Weights of a small GPT-style language model, trained from scratch on English Wikipedia.
Size: 14 heads of 64, MLP 2368 GeGLU, 113M parameters.
Architecture: RMSNorm before each block, rotary positions, no biases in attention or MLP, tied embeddings.
Training: a variant of Muon for these matrices, 1278M tokens, 9751 steps.
MLP neurons of a small language model. Each row is named by its layer, matrix (down: output weights) and neuron, and shows model dimensions 240-303. Each number is 128 + 24 x the weight over its row's rms, rounded and kept within 0 to 255. A neuron's up and down rows have the sign that makes its largest values positive.
Before each neuron's rows, "fires before" lists the tokens most often just after its 100 highest values on Wikipedia text that the model never trained on. A number after a token or word is its count.

fires before: "\n\n" 53, "\n" 5
L7.down1279 [122 139 156 116 118  83  96 125 167 112  77 131 144 155 120 145 146 144 149 138 138 114 119 120 160 128 146 157 159  94 147 148 135 134 123 128  98 115  80 109 109 148  91 158 119 134 113 150  88 118 133  79 132 152 160 145 167 151 169 170 140 131 172 126]

fires before: "\n" 68, "\n\n" 32
L7.down1433 [ 96  80 157 110 133 128 103 147 144 133 149 145 122 118 142 139 122 125 120 132 161 121 131 127 116 110 141 128 136 115 120 109  87 104  99 121  90 160 145 102 158 128 102  66  97 121 134 126 138 126  99 156 125 149 128 109 134 136 148 118  96 148 153 158]

fires before: "1" 32, "2" 22, "3" 4
L7.down1556 [ 89 137 121 140 110  85 134 119 176  95 146  80 130 101 135 113 100 132  97 149 142 109 143 130 168 135 121 131  96 137 126 165 141 126 104 148 118 135  77 133 126 131 109 172 151 168 141 144 166 130 128 109 139 134 161 117 113 117  89 127 158 105 122 136]

fires before: "\n" 19, "0" 18, " |" 13, "\n\n" 5, "–" 4
L5.down2175 [152 126 154  99 138 118 137 114 143 125 109 123 115 156  90 150 131 123 119 151 141 118 114 136 112 151 135 138 144 110 144 121 136 159 116 134 157 115 134 136 149  73 132 116 136 112 157 140 143 132  95 191 107 162 123 118  75 123 129 109 130 111 119 145]

fires before: "1" 90, "2" 10
L7.down1718 [131 120 162 136 118 104 117 122 159 123 138 132 112 126 162 160 119 123 138 126 158 102 150 141 148 134 176 150 121 136 131 104 108 126 124 129 132 141 116 133 137 108 122 119 157 131  84 135 136  86 142 130 147 121 105 122 156 145 146 128 123 124 146 138]

fires before: " | " 30, " | +" 10, "; " 7, " |  |" 6, "." 6
L7.down1816 [123  98 107 103 109 112 107  92 128 195  85 125 119 188  97 111  67  97 109 153 118 134 123 132 105 123 144 137 132 130 135 194  93  95  77 102 103 115  85 160 117 145 157 134  88 125  77 131  97 103 128  63 124 138 112 154  91  92 108 107 107 134 128 140]

fires before: "0" 39, "1" 24, "2" 11, "3" 6, "6" 5
L5.down1558 [181 134 106 111 175 139 106 145 156 116 108 135 131 108 129 158 138 142 119 144 146 148  96 121 187 145 147 133 112 137 122 137 127 156 154 122 135 110 139 147 138 143 137 159 164  93 127 115 135 101 127 151 121 144 135 158 175 124 152 155 144 128 136 120]

fires before: " | " 38, " |" 13, "." 6
L5.down344 [ 98 177  97 110 131 143 179 119 127 108 148 139  85 110 126 166 104 138 103 147  97 144 103  99  99 129 129 132 124 109 131 122 126 127 134  67 170  79 144 146 166 113 105 113 114 128 120 148  81 124 172 175  67 122 131 151 110 122 124  91 147 185 109 163]

fires before: " | " 30, ") |" 7, "–" 6, " |" 6, "0" 5
L5.down1779 [121 123 148 143 108 143 129 121 100 109 103 140 132 136 143 106 126 116 140  88 101 111 149 135 155 113  93 131 156 123 129 129 131 128 171  95 117 131 152 106 112 156 168 171 147 128 121 138 123 123 117 150 115 134 138  87 125  69 123 129  92 148 107 172]

fires before: "| " 54
L7.down1269 [151  95  91 130 111 132  94 141 123 152 154  74 145 136 110 139 135 118 127 135 127  76 114 101 194 112 109 122 157  87 142 126 153 116 164 124 118 128  84 114 112 129 112 104 177 123 123 139 102 107 155 121 136 173 162 147 143 106 180 115 189 139 117 128]

fires before: "." 17, "\n" 14, "ia" 11, "\n\n" 5, "ia." 4, "i" 4
L7.down604 [158 161 126 133 101 137 124 135 113 150 109 137  86 128  96 193 170 156 138 151 192 117 153 122 129  87 147 123 140  74  91 148 119 147 127 131 109  90 130 121 130 117 108 147 138 138  50 101 154 142 137 156 152  81 157 148 108 119 163 108 157 120 147 161]

fires before: "1" 51, "2" 13
L7.down1311 [127 111 139 132 110 146 129 116 123 134 131 136 145 132 138 157 170 129 107 138 174 133 152 133 139  85 140 124 107 141 151 131 149 125 135 142 130 125 159 125 100 127 116 130  70 143 142 114  94 150 120 138 139 112 150 140 144 126  98 104 127 139 143 135]

fires before: "1" 25, "2" 21, "12" 5, "ide" 4, "3" 4
L7.down1444 [129 174 123 188 124 108 134 133 137 170 120 106 153  94 118 123 119 153 128 106 133 104 133 132 152 162 144 145 123 106 110 156 125 171 149 128 105 119 137 126  94 137 134 158  91 122 167 157 133 131  87 147 122 131 159 120 137 148 125 137 137 115 112 132]

fires before: "\n" 50, "\n\n" 14, " ===" 5
L7.down2252 [103 134 112  88 131 125 145 134 160 139 105 119 127 119 137 128 123 147  97 174 119  89 140 127  94  86 115 145 108 103 130 159 117 116 140 140 128 135 115 151 173 104 158 142 124  98 127 170 123 117 118 110 118 133 117 166 140 131 120  88 118 123 129  97]

fires before: "1" 21, "2" 11, "3" 11, "0" 10, " | " 5
L5.down367 [138 121 177 144 124 109 119 133 134 101 124 163  93 120 134 154 118 100 120 102 135  85 148 132 129 121 113 139 111 122 129 152 124 122 138 149 125 128 112 140 127 156 110 126 125 154 104  94 136 132  60 134 131 113 167 136 119 147 124 128 114 112 119 125]

fires before: "\n" 31, " |" 16, "\n\n" 10
L5.down1921 [103 125 154 112 145 118 146 143  92 170 144 119 126 144 112 140 147 137 131 132 115  74 135 112 136 148 119 127 154 134 112 131  98 118 127  94 113 130 114  90 113 146 159 103 127 163 173  99 162 129 125 141 177 147 102 111 110  55 129  98 158 163 166 143]

fires before: "\n" 30, "\n\n" 17, "ap" 9, "==" 6
L5.down2122 [116 136 156  98 120 126 114 162 148 177 149 115 149 101 120 138 109 156 191 155 148 116 125 177 121 164  81 141 142 119 161 129 142 123 120 103 131 134 139 153 121 128 145 142 112 130 119 128 111 148 116 125 125 122 137 101 167  83 122  86 122 132 118 109]

fires before: "5" 26, "8" 10, "2" 7, "1" 6, "6" 6, "0" 5
L7.down2178 [169 104 111 150 164 159 117  92  87 162  96 134  98 138 118 113 133 123 106 129  98 138 118 164  90 122 109 115  85  99 143  88 155 136 123 152 126 111 133 139 119 138  86 121 152 135 155  91 136 133 113 175 121 143 131 156 117 108 130 147 146 137 130 185]

fires before: "1" 37, "2" 25, "6" 4
L7.down316 [126 117 123 136 184 147 162 163 121  97 114 117 140 116 114 175 126 119 163 127 128 118 109 128 179 134 128 137  80  86 130 151 113 141 120 143 143  88 136 118 157 128 105 108  63 123 102 137 140  83 110 138  94 147 127  73  98 120 119 145 145 156  87 164]

fires before: "\n\n" 39, "\n" 13, " The" 5, " He" 4
L7.down78 [ 87 136 142 123 104 164 156 163 158 113 123 152 126  63 155 127  97 143 173 118 115 127 105 143 109 114 133 105 156 154 134 133  89 128 155 136  89 124 159 138 142 150 102 172  94 176 141  90 160 146 153 107 171  95 140 129 109 120 173 131 114 113 115 177]

fires before: "1" 62, "2" 37
L7.down483 [145 106 148 108 166 100 114 107 122 124 146 112 130 145 156 110  72 149 103 140 151  91  97 115  92 120 154 133 111 102 121 125 140  93  96 115 162  91 134 182 123  83 170 117 141 102  78 134 101 127 123  93 115 120 111 172 148 127  82 116 132 142 142 111]

fires before: "1" 23, "0" 19, "17" 4, "903" 4, "2" 4
L7.down1784 [128 119  72 147 101 124 186 171 172 105 149 159 125 131 147 165 117 132 155 126 149 123 146 148  98 130  74 134  90 180  87 118 126  87  83 136 175 137 147 161 128 113 129 112 100 137 145 116 117 140 102 176  99 136 168 118  91 106 154 144 127 141 155 118]

fires before: " |" 37, " | \"" 12, " | " 6, " | B" 5, " | L" 5
L7.down2131 [117 195 183 157 147 113 146 101 118 169 133 148 162 126  71 130 105 114 163 154 148 130 146 152 169 148  97 108 168 146 184 110 176 148 145 131 117 134  80 124 120 149 113 142  81 142  95 157 146 132 147 108 110 121 145 173 113 124 127 108 121  92 155 102]

fires before: "1" 55, "2" 21
L5.down1234 [ 96 122 158 118 149 130 171  87 161  90 142 158 124 110 144 185 153 138 128 113  99 108 163 132 119 129 188 103 161 120 172 151 137 173 150 161 101 108  83 122 123 102  85 112 140 134 103 114 118 109 136 120 130 146 118 136 143 146 139  89 164 125 192 106]

fires before: "\n" 32, "|" 14, " |" 9, "| " 6, " |  |" 5
L7.down602 [106 173 142 109 177 111 121 101 125 156  54 104 108 114 125 138 162 136 140 142 159 103 152 129 118  92 144  90 154 138 152 120 144 140 148 149 149 131 119 130 150 146  77 102 133 128 107 122 167 159 101 123 131 145 139 164  83 130 179 132 101 138 163 128]

fires before: " | " 27, "ard" 7, " |" 6, "berg" 4, "ey" 4, "ok" 4
L5.down363 [152  71  75 153 118 132 153 164 122 145 154 168 110 113 156 100 158 138  63 106 197 101 131 100 122 107  98 131 159 109 175 123 135 146 120 106 103 158 154 139 146 123 134 112 127 105  81 150 152 142 137 125 161  96 101 174  93 113 107 125 136 116 141 113]

fires before: ", " 85, "." 6
L7.down268 [117 187 168 105 127 129 140 132 138 132 156 155 150 165  88 137 155 103 133 150 121  92 113 154  90  93 139 155 130 131 130  91 167 106 138 170 115 137 139 186 112 116 115 115 151 129 109 124 148 124 124 100 118 125 139 115 136  99 107  78 125 118 104 105]

fires before: "\n" 49, "\n\n" 16
L7.down735 [131  99 141 167 141  75 155 145 138  87 165 128 149 143 117 172 126 101 138  77 142  82 141 157  89 113 126 100 164 109 145  63 133  69 106 148 114 153 140 161  94 123 171 122 124 123 121 155 143 100 140 138  83 145 143 163 112 145 122 112 114 106  94  88]

fires before: "\n" 38, " |" 16, "–" 6, "|---|---|---|---" 4, "|" 4
L7.down207 [153 141 147 117 178 165 112 116 116 122 104 149 123 153 155 141 129 155 157 121 147 133 106 150  98 114 129 144 139  96 150  80 117 119 146 102  76 101 130 175 119 123 132 137 176 167 141 144 117  92  84 121  95 127 113 145  98 136 159 194 126 134 124  94]

fires before: "\n" 31, "," 10, " |  |" 6, "\n\n" 5, "–" 4, " | " 4
L7.down781 [112 142 143 121 206 146 132 105 144 123 100 127 123 121 156 141 120 102 144 136 147  75 140 108 143  78  89  96 167 117  99 109 163 121 130 127 105  78 123 109  99 127 126 195 124 164 134 113 128 147 156 136  89 115 153 121 129 118 128 155 130 117 136  92]

fires before: "\n" 73, ": \"" 6, " Television" 5, "\n\n" 4
L5.down1603 [110  98 107 169 123 156 112 139 147 176 111 114 150 100 168 117 149 140 107 137 121 114 155 118 135 163 108 121 129 169 134 122 140 159 136 128 131 142 140 133 141 156 150 133 156 120 102 138 116 144 130 174 135 133 106 115 169 122 114  79 147 138 113 117]

fires before: "0" 49, "1" 16, "2" 6, " |" 6, " season" 5
L7.down2103 [136 134  85 156 136 166 116 155 156 118  78 130 126 117 139 119 120 192 180 110 139 124 104 134 129 114 133  98 122 132 132 113 145 159 121 148  96 124 117 133 144 153  98  89  98  84 126 130 116 110 146 105 130 110 136  89 155  67 151 103 100 108 116  75]

fires before: "\n" 39, "\n\n" 6, " Ad" 6
L5.down490 [156 132 137 122 119 101 171 169 146 117 128  91 126 137 157 148 141 136 113 145 131 177 137 122 145 147 159 165 130 122  96 163 109 159 100  93 117 116 114 177 120 143 155 107  99 142 153 107  80  97 165 141 135 119 146 155 141  90 138 106 108 146 147 164]

fires before: " | " 42, " |" 15, " | —" 6, "; " 4
L5.down654 [156 119 135 153 116 145 121 184 104 146 127  94 106 125 140 107 127 151  93 146 110 160 135 132 169 102 180 165  99 112 170 142 170 140 129 130 131  88 140 133  64 160 121 165 139 142 110 155  96 119 133 142 111 102 126 154 108  98 148 109 171 126 125 172]

fires before: "0" 29, "2" 25, "1" 18
L7.down585 [169 143 102 136 125  76 162 156  92 106 103 114 120 147 150 138 142 135 101 113 109  86 134 130 133 149 131 137 147  78 101 129 125 131 137 123 146 169 136  86 121 148 164 143  96 138 153 117 136 144 149 101 144 119 135 153 145 115 133 126 148 128 148 109]

fires before: ", " 54, " May " 5, " April " 4
L7.down2055 [146 134 198 172 125 141 137 119 134 137 128 145 131  87 126 112 136 132 133 137 122 111 123  95 133 139 145 142 133  98 128 157 187 163 121 130 131 116 161 160 115 136 140 132 117 167 129 152  99 156 180 133 139 171 119 134 145  88 128 132 128 146 137 126]

fires before: "\n" 19, " | " 11, "1" 10, "." 10, "|" 8, " n" 7
L7.down1147 [145 139  91 112 114 106 177 126 153  93 166 144 111 115 109 106 143 104 101 141 133 111 127  83 117  98  99 155 142 107 114 109 123 152 141 127  83  96 163 121 175 100  77 120 137 192 121 117 134 105 108 112 109 123 114 162 120 132 122 164 133  76  84 126]

fires before: "\n" 68, "\n\n" 32
L5.down1228 [ 73 124 150 122 145 163 117 129 161 146 139 146 118 115 157 165 138 143  95 131  99 127 182 114 132 140 168 125 125 100 108 149 115 122 107 149 118 129 119 141 148 107  56 144  79  93 138 161 181  95 101 132 114 108 162 103 146 137 155 126 142 142  94  92]

fires before: "\n" 61, "\n\n" 23
L5.down588 [142 114 113 128  86 129  97 145 103 109 125 134 154 177 106 130 135 150  98  93  92 143 139 146 153  85 156 136 120 110 104 139 120 144 145 103 144 122 146  93 156 116 144 113 122 143 116  98 138 114 128 128  81 104 159 157 151 155 126 144 125 138 117  89]

fires before: " | " 35, "–" 31, "." 8, " |" 6, "; " 6
L7.down2294 [148 121  97 131 152 122  87 122 147 146 141 156 134  77 121 118 176 107 132 123  60 151 201 115  96 117  79 132  93 153 107 144 116 163 166 139  93  91  93 115 161 162 112 151 161 142  92  98 140 113 118 141 167 166 133 155 116 122 134 130 134 142 131 129]

fires before: " |" 22, "\n" 14, ":" 8, "|" 5, "33" 4, ", " 4
L5.down1360 [141  70 125 164  90 122 123  96 106 161  95  97 158 148 166 145 159 168 145 116  89 129 154 128 112 136 135 133 113 155 186 159 104 126 112 121 123 126 126 127 116 134 154 133 107 122 142  97  94 162 131 147 131 119 115  83 196  89 144 137 111 142  90 115]

fires before: " | " 50, "0" 6, "pt" 6, "er" 4, " Muslim" 4
L5.down640 [ 97 132 144 110 138 173 123 118 142 154  78 104 137 121 120  79 133 142 131 118 143 136 174 208 138 146 126 111 128 133 173 139 135 139 152 125 154 123 150 115  91 134 105 137 121 155 176 133 156 139 108 177 154 133 139 140 130 132 111 115 159 132 153 158]

fires before: "-" 34, "| " 12, "- " 8
L7.down877 [147 113 121 129 108 129 110 117 135 158  90 174 173 101 123 140 128 140  66 109 145 111 120 139 142 118 107 120 107 106 186 175 100 161  95  92 119 124 100  72 109  92 139 137 118  87 119 111 108  91 104 117 106 113 142 123 140 147 102 155 128 157 135  92]

fires before: "\n" 29, " n" 5, " Chevrolet" 4, " Th" 4, " d" 4, " Dec" 4
L7.down1046 [134 157 172 140 141 127 129 115 153 160 153 158 133 113 134 115 134 128 143 148 131 123 122 122 106 178  99 123 142 113 119 114 155 117 180 114 148  95 135 140 110 118 108 118 141 161 119 126 112 135 136 149 159 103 122 151 127  97  97 122 139 137 113 169]

fires before: "\n" 34, "0" 12, " |" 6, "4" 4
L5.down752 [132  96 141 113 145 135 118 122 147 141 114 117 108 111 102 160 129 101 133 141  94  96 166 132 105 145 125 138 140 156 145 118 143 150 130 125 113 100 150 172 140 113  69 111 113 119 131 122 165 126  94 154 107 150 158 173  97 131 146 118 129 159 122 127]

fires before: "\n" 92, "\n\n" 5
L7.down188 [129 126 113 142 160 145  71 151 162 115 116 147 128 156 127 152 140 132 124 172 123 118 129 110  91 152 146 115 139 124 126 139  97 149 137 130  91 136 140 164 150  76 140 139  87 112 154 121 134 157 185 119 155 118 141 130 140 136 120 152 108  88 159 133]

fires before: "| " 29, "|" 11, " " 8, "\n" 8, "ualification" 6, "T" 5
L7.down2169 [116 145 195 152 148 163 143 108 121 140 172 150  92  86 163 148 179  90 125 170 115 147 145 127 150 128 156 129 155 153 136 149 167 104 108 112 147  94 121 111 139 125 159 122 160 110 135 133 171 118 174 118 147 129 136 143 145 100 171 133 162  99 144 132]

fires before: "2" 51, "1" 29
L5.down981 [ 98 125 152 148 147 149 117 110 160 119 128  92 165 133 162 118 122 144 105 121 142 113 119  88 182  84 143 116  75  91  99 121 134 140 148 148 163 144 124 133  99 110 130  77 175 131 138 125 119 121 134 114 141 105 113 136 158 110 139 115 140  98 141  91]

fires before: "\n" 67, "|" 8, "\n\n" 7
L7.down2073 [136  92 141 130 149 130 153 145 119  91 104 122 126 122 136 130 141 171 146 143 162 118 165 123  66 141 139 155  94 180 141 108 105 121 108 124 107 126 123 109 100  88 131 116  97 147 138 163 148 116 132 109 142  98 116  94 133 116 161 103 124 135 110 135]

fires before: "0" 59, "2" 9, "1" 9
L7.down1223 [140 105 126 117 182 138 134 130 124 139 116 134 109  88 158 111 114 168  96 155 106 141 154 139  95 160 118 124 136  84 156 130 181 102 126 117 132 173 162 156 118 161 123 157 153 119 139 164 140 201 148 125 143 120 145 125 137 104 119 126 111 101 158 111]

fires before: "1" 40, "2" 13
L7.down582 [139 113 122 132 121 136  87 114 125 148  92 140  99 109 135 154  79 112 115 155 168 142  83 105 132 141  70 185 142 122 140  91 119 138 117 107 146 144 102 116 108 127  96  82 110 115 140 169 119 166 104 130 157 154 171 198 139 184 150 121 134 140 158 147]

fires before: "1" 26, "3" 9, "0" 9, "2" 7, "4" 6
L5.down1991 [124 130 141 143 126 120  82 141 120  77  99 116 125 135 187 141 125 106 174 100 155 115 152 118 136 156 136 140 125 128 117 115 145 154 135 140 107 127 107 117 123 134 160 123  97 108 152 150 142 156 132 111 107 128 127 151 147  77 119 168 102 119 147  77]

fires before: "1" 37, "2" 14, "96" 6
L7.down1148 [148 170  96  80  90 129 103 125 128 135 147 138 119 147 100 141 147 135 126 182 175 135 137 152 130 133 147 127 139 152 161 133 138 156 127 174 109 162 145 174 169 169 147  91 105 136 134  94 141 152 167 166 133  83 146 142 130 136 159 155 129 109  81 157]

fires before: " | " 35, "–" 10, " |" 9, "." 6, "; " 6
L5.down940 [ 89 147 149 159 119 151 137 124 127 132 122 121 139 122 139 141 115 129  99 110 179 117 132 131 132 155 118 145 114 145 150 118 114  94 139  69 132  94  95 115 139 124 115 160 172 107  62 113 129 131 160 115 142 134 132 178 119 132 121 125 106 120 109 149]

fires before: "\n" 34, "\n\n" 23, "Ge" 5
L7.down675 [107 132 102  81 127 125  89 117 118 125 141 168 136 122 110 154 110 141 149 108 144  95  73 166 134 105 143 125  97 122  94 150  89 142 124 120 136 169 112 125 143 155 126 105 117 175 130 133 162 108 143 111 185 112 150 118 151 140 178  93 101 155 106 122]

fires before: ", " 21, "1" 12, "2" 11, " –" 5, ")" 4, ") | " 4
L5.down2265 [143 135 116 102 121 115 132  97 183 102  98  81  57 128  95 184 105 108  97 179 146 147  98 103 110 148 133 126 143  95  71 169 113 108 121 148 141 127 146 109 111 135 101 183 159 109 208 118 134 145 127 127  93 117 129 137 169 163 112 150 127  95  92 127]

fires before: "2" 50, "1" 20
L7.down1181 [112 138 111 150 194 104 114  89 160 141 155  97  88 129 160 103  95  98 112 143 131 102 133 119 130 129 140 100 119  88 120 140 173 147  91 135 127 170 104 137 111  82  74 152 122  71  66  77  78 146 106 139 120 122 113 181 165 107 110 138 140 131 145  95]

fires before: "0" 35, "2" 9, "1" 8, "4" 6, "3" 5
L5.down375 [118 141  82 130 118 116  86 157 118 140 117  67 106  67 139 106  98 113 126 110  98  85 124 155 166 122 152 117  73  92 133 157 109  79 118 130 138 147 115 128 145 121 118 117 124 107 106  94 122 161 110 138  91 114 203 119 151 113 109 110 113 137 156 137]

fires before: " | " 20, "." 11, "," 10, " | +" 6, "m." 6, " |" 4
L7.down1707 [128 110 131 132 141 135 107 116 127 143 154 167 137 149 144 155 130 153 139 134 104 132 122 146 102 141  89 105 144 140  99 115 124 127 103 121  94 121 117 175  94  93 133 142 149 156 155 124 132 162 140 128  93 109 121  82 140 101 125 124 160 127 160  90]

fires before: "2" 27, "1" 22, " " 15, "." 5, " –" 5
L5.down945 [107 116 135  84 147  97 121 161 131 104 128 122 122  92 139 134 126 126 130 154 100 154 130 125 113 153 148 123 111 132 153 139 187 137  95 139 192 136 123 155  78 141 133 125 158 143 126 124 106 131 116 132 118 115 159 129 133 189  96 139 114 118 156 101]

fires before: "-" 17, "\n\n" 12, "\n" 12, "- " 9
L7.down894 [138 129 106 129 150 126 125 103  44 149 132 132 118 117 133 116  99 165 111  98 106 168 150 109 145 156 126 157 128 162 133 139 142 123 135 117 122 148 129  79 102  93 122 148 119 127 129 145  73 109 161 130 128 119 123 117 126 126 137 134 138 113 118 123]

fires before: ":" 18, "1" 18, "2" 14, "\n" 4
L7.down589 [143 154 118 102  96 129 120  89 116  97 116 115 154 113  98 138 128 133  94 127 145 104  96 109  99 133 119 143  86 124 145 136 142 103 166 126 134 147 109 155 125 147  96 101 105 135 135 149 134  99 133 123 147 137 164 102 115 133 116 147 122 151 142 142]

fires before: "1" 19, "2" 16, "a" 8, " the" 6, "o" 6, "k" 5
L7.down1700 [113 127 170 115 116 102 135 123 117  79 117 171 150 121 100  93 134 159 162  97 115 163 118 178 129 189 131 141  98 138 159 157 119 164 126 132 112 155 144 164  80 112 129  91 156 113 102 168 109 110 106 112 160 101 102 100 136 114 163 109 158  96 142 122]

fires before: "\n" 38, " |" 12, ": \"" 4
L5.down1865 [120 158 102 143 146 158 164 143 149 104 116 160  99 134 106 176 128  99 116 118 108 119 124 133  78 198 143 162 140 171 151 148  93 121 114 131 111 149 133  90 136 178 135 132 111 134 131  97 145 134 179 162 121 112 116 114 174 119 111 118 149 139 118  78]

fires before: " " 27, "1" 19, "2" 13, " of " 4
L7.down1427 [129 119 114 132 158 145 109 139 110 141 111 164 117 111 143 124  99  99 117 135 121  93 121 135 115 145 119  71 128 120 106  99 120 115 142  46 149 163 116  87 147 114 138  45 159 162  89 106 118 143 163 166 141 164 137 113 124 139 144 151 139  91 125 131]

fires before: "\n" 51, "\n\n" 14, " from" 4
L5.down861 [105 148 102 151 162 155 133 123 132 149 101 137 111 102 117 134 112  83 137 141  90 146 134 112  99 141 172 141 148 134 138 166 147 114 157 164 137 125 130 144 163 156 147 169 200 121 152 142 122  63 137 115 105 107 152 170 174 130 109 105 135  93 158 137]

fires before: ", " 23, " " 9, "1" 9, "2" 6, "." 6, " of " 4
L5.down965 [109  98 126 146 136 110 159 103 137 136 138 129 135 127 130  87 118 134 145 158 168 150 160 133 149 160 162 125 140 120  87 169 132 162 136 155 157 126 123 120 129 154  87 116 115 131  90 123 115  97 115 121 137 106 111 176 157  89 141 120 122 162 146 177]

fires before: " |" 21, "." 14, " | " 12, " | \"" 8, "2" 7, "| " 5
L5.down881 [137 117 159 111 168 148 114 110  98  99 114  99 121 159  93 166 161 107 161 187 125 130 147 163 153 133 122 122 152 132 114 102 148 133 155 146 103 153 111 126 162 112 140 130 158 148 118 138 130 122 188 106  95 130 146 145 167 101  99  83 156 134  88 144]

fires before: "\n" 65, "\n\n" 9, " ==" 5
L7.down778 [133 147 112 124 167 121 103 140 137 164 139 121 151 141 137 188 124 112  95 116 160 148 118 135 125 158 137 104 102 134  93 151 132 108 152 125 173  89 157 146  91 145 156 120 126 146 144 120 114  88 105 145 155  87  94 144 151 166 179  94 101 138 169 140]

fires before: "1" 35, "2" 9, "4" 5, " | Opp" 4
L7.down2038 [163 125 164 117 100 115 150 104 144  67  85 148 156 136 143 127 132 106 162 135 161 165 140 108  97 183 113 150  80 137 131 139 113 129 148  65 140 151 134 197 180 126 125 102 105 167 109 151 117 143 145 127 162 136 141 134 143 146 130 145 122 119 106 114]

fires before: " | " 55
L7.down1935 [110 163 116 105 154 132 167 128 160 160 148 133 137  86 126 128 134 146 150 136 127  97 109 134 149 126 131 150  91 143 128 117  99 145 100 127 138  82 127 162 146 113 106 169 128  95 149  90 155 174  85 114 166 158 145 167 130 149 151 136 119 125 101 122]

fires before: "1" 31, "2" 21
L7.down1443 [145 118  94 131 128  72 163 153 149  96 165 132 112 136 111 131 113 130 127  97 109 121 127 145 134 150 148 124 171 122  96 121 154 129 118 117 123 165 134 148 103 148 133  88 113 162 117  81 116  89 126  97 123 132 113 128 122 115 146  98 119 153 196 153]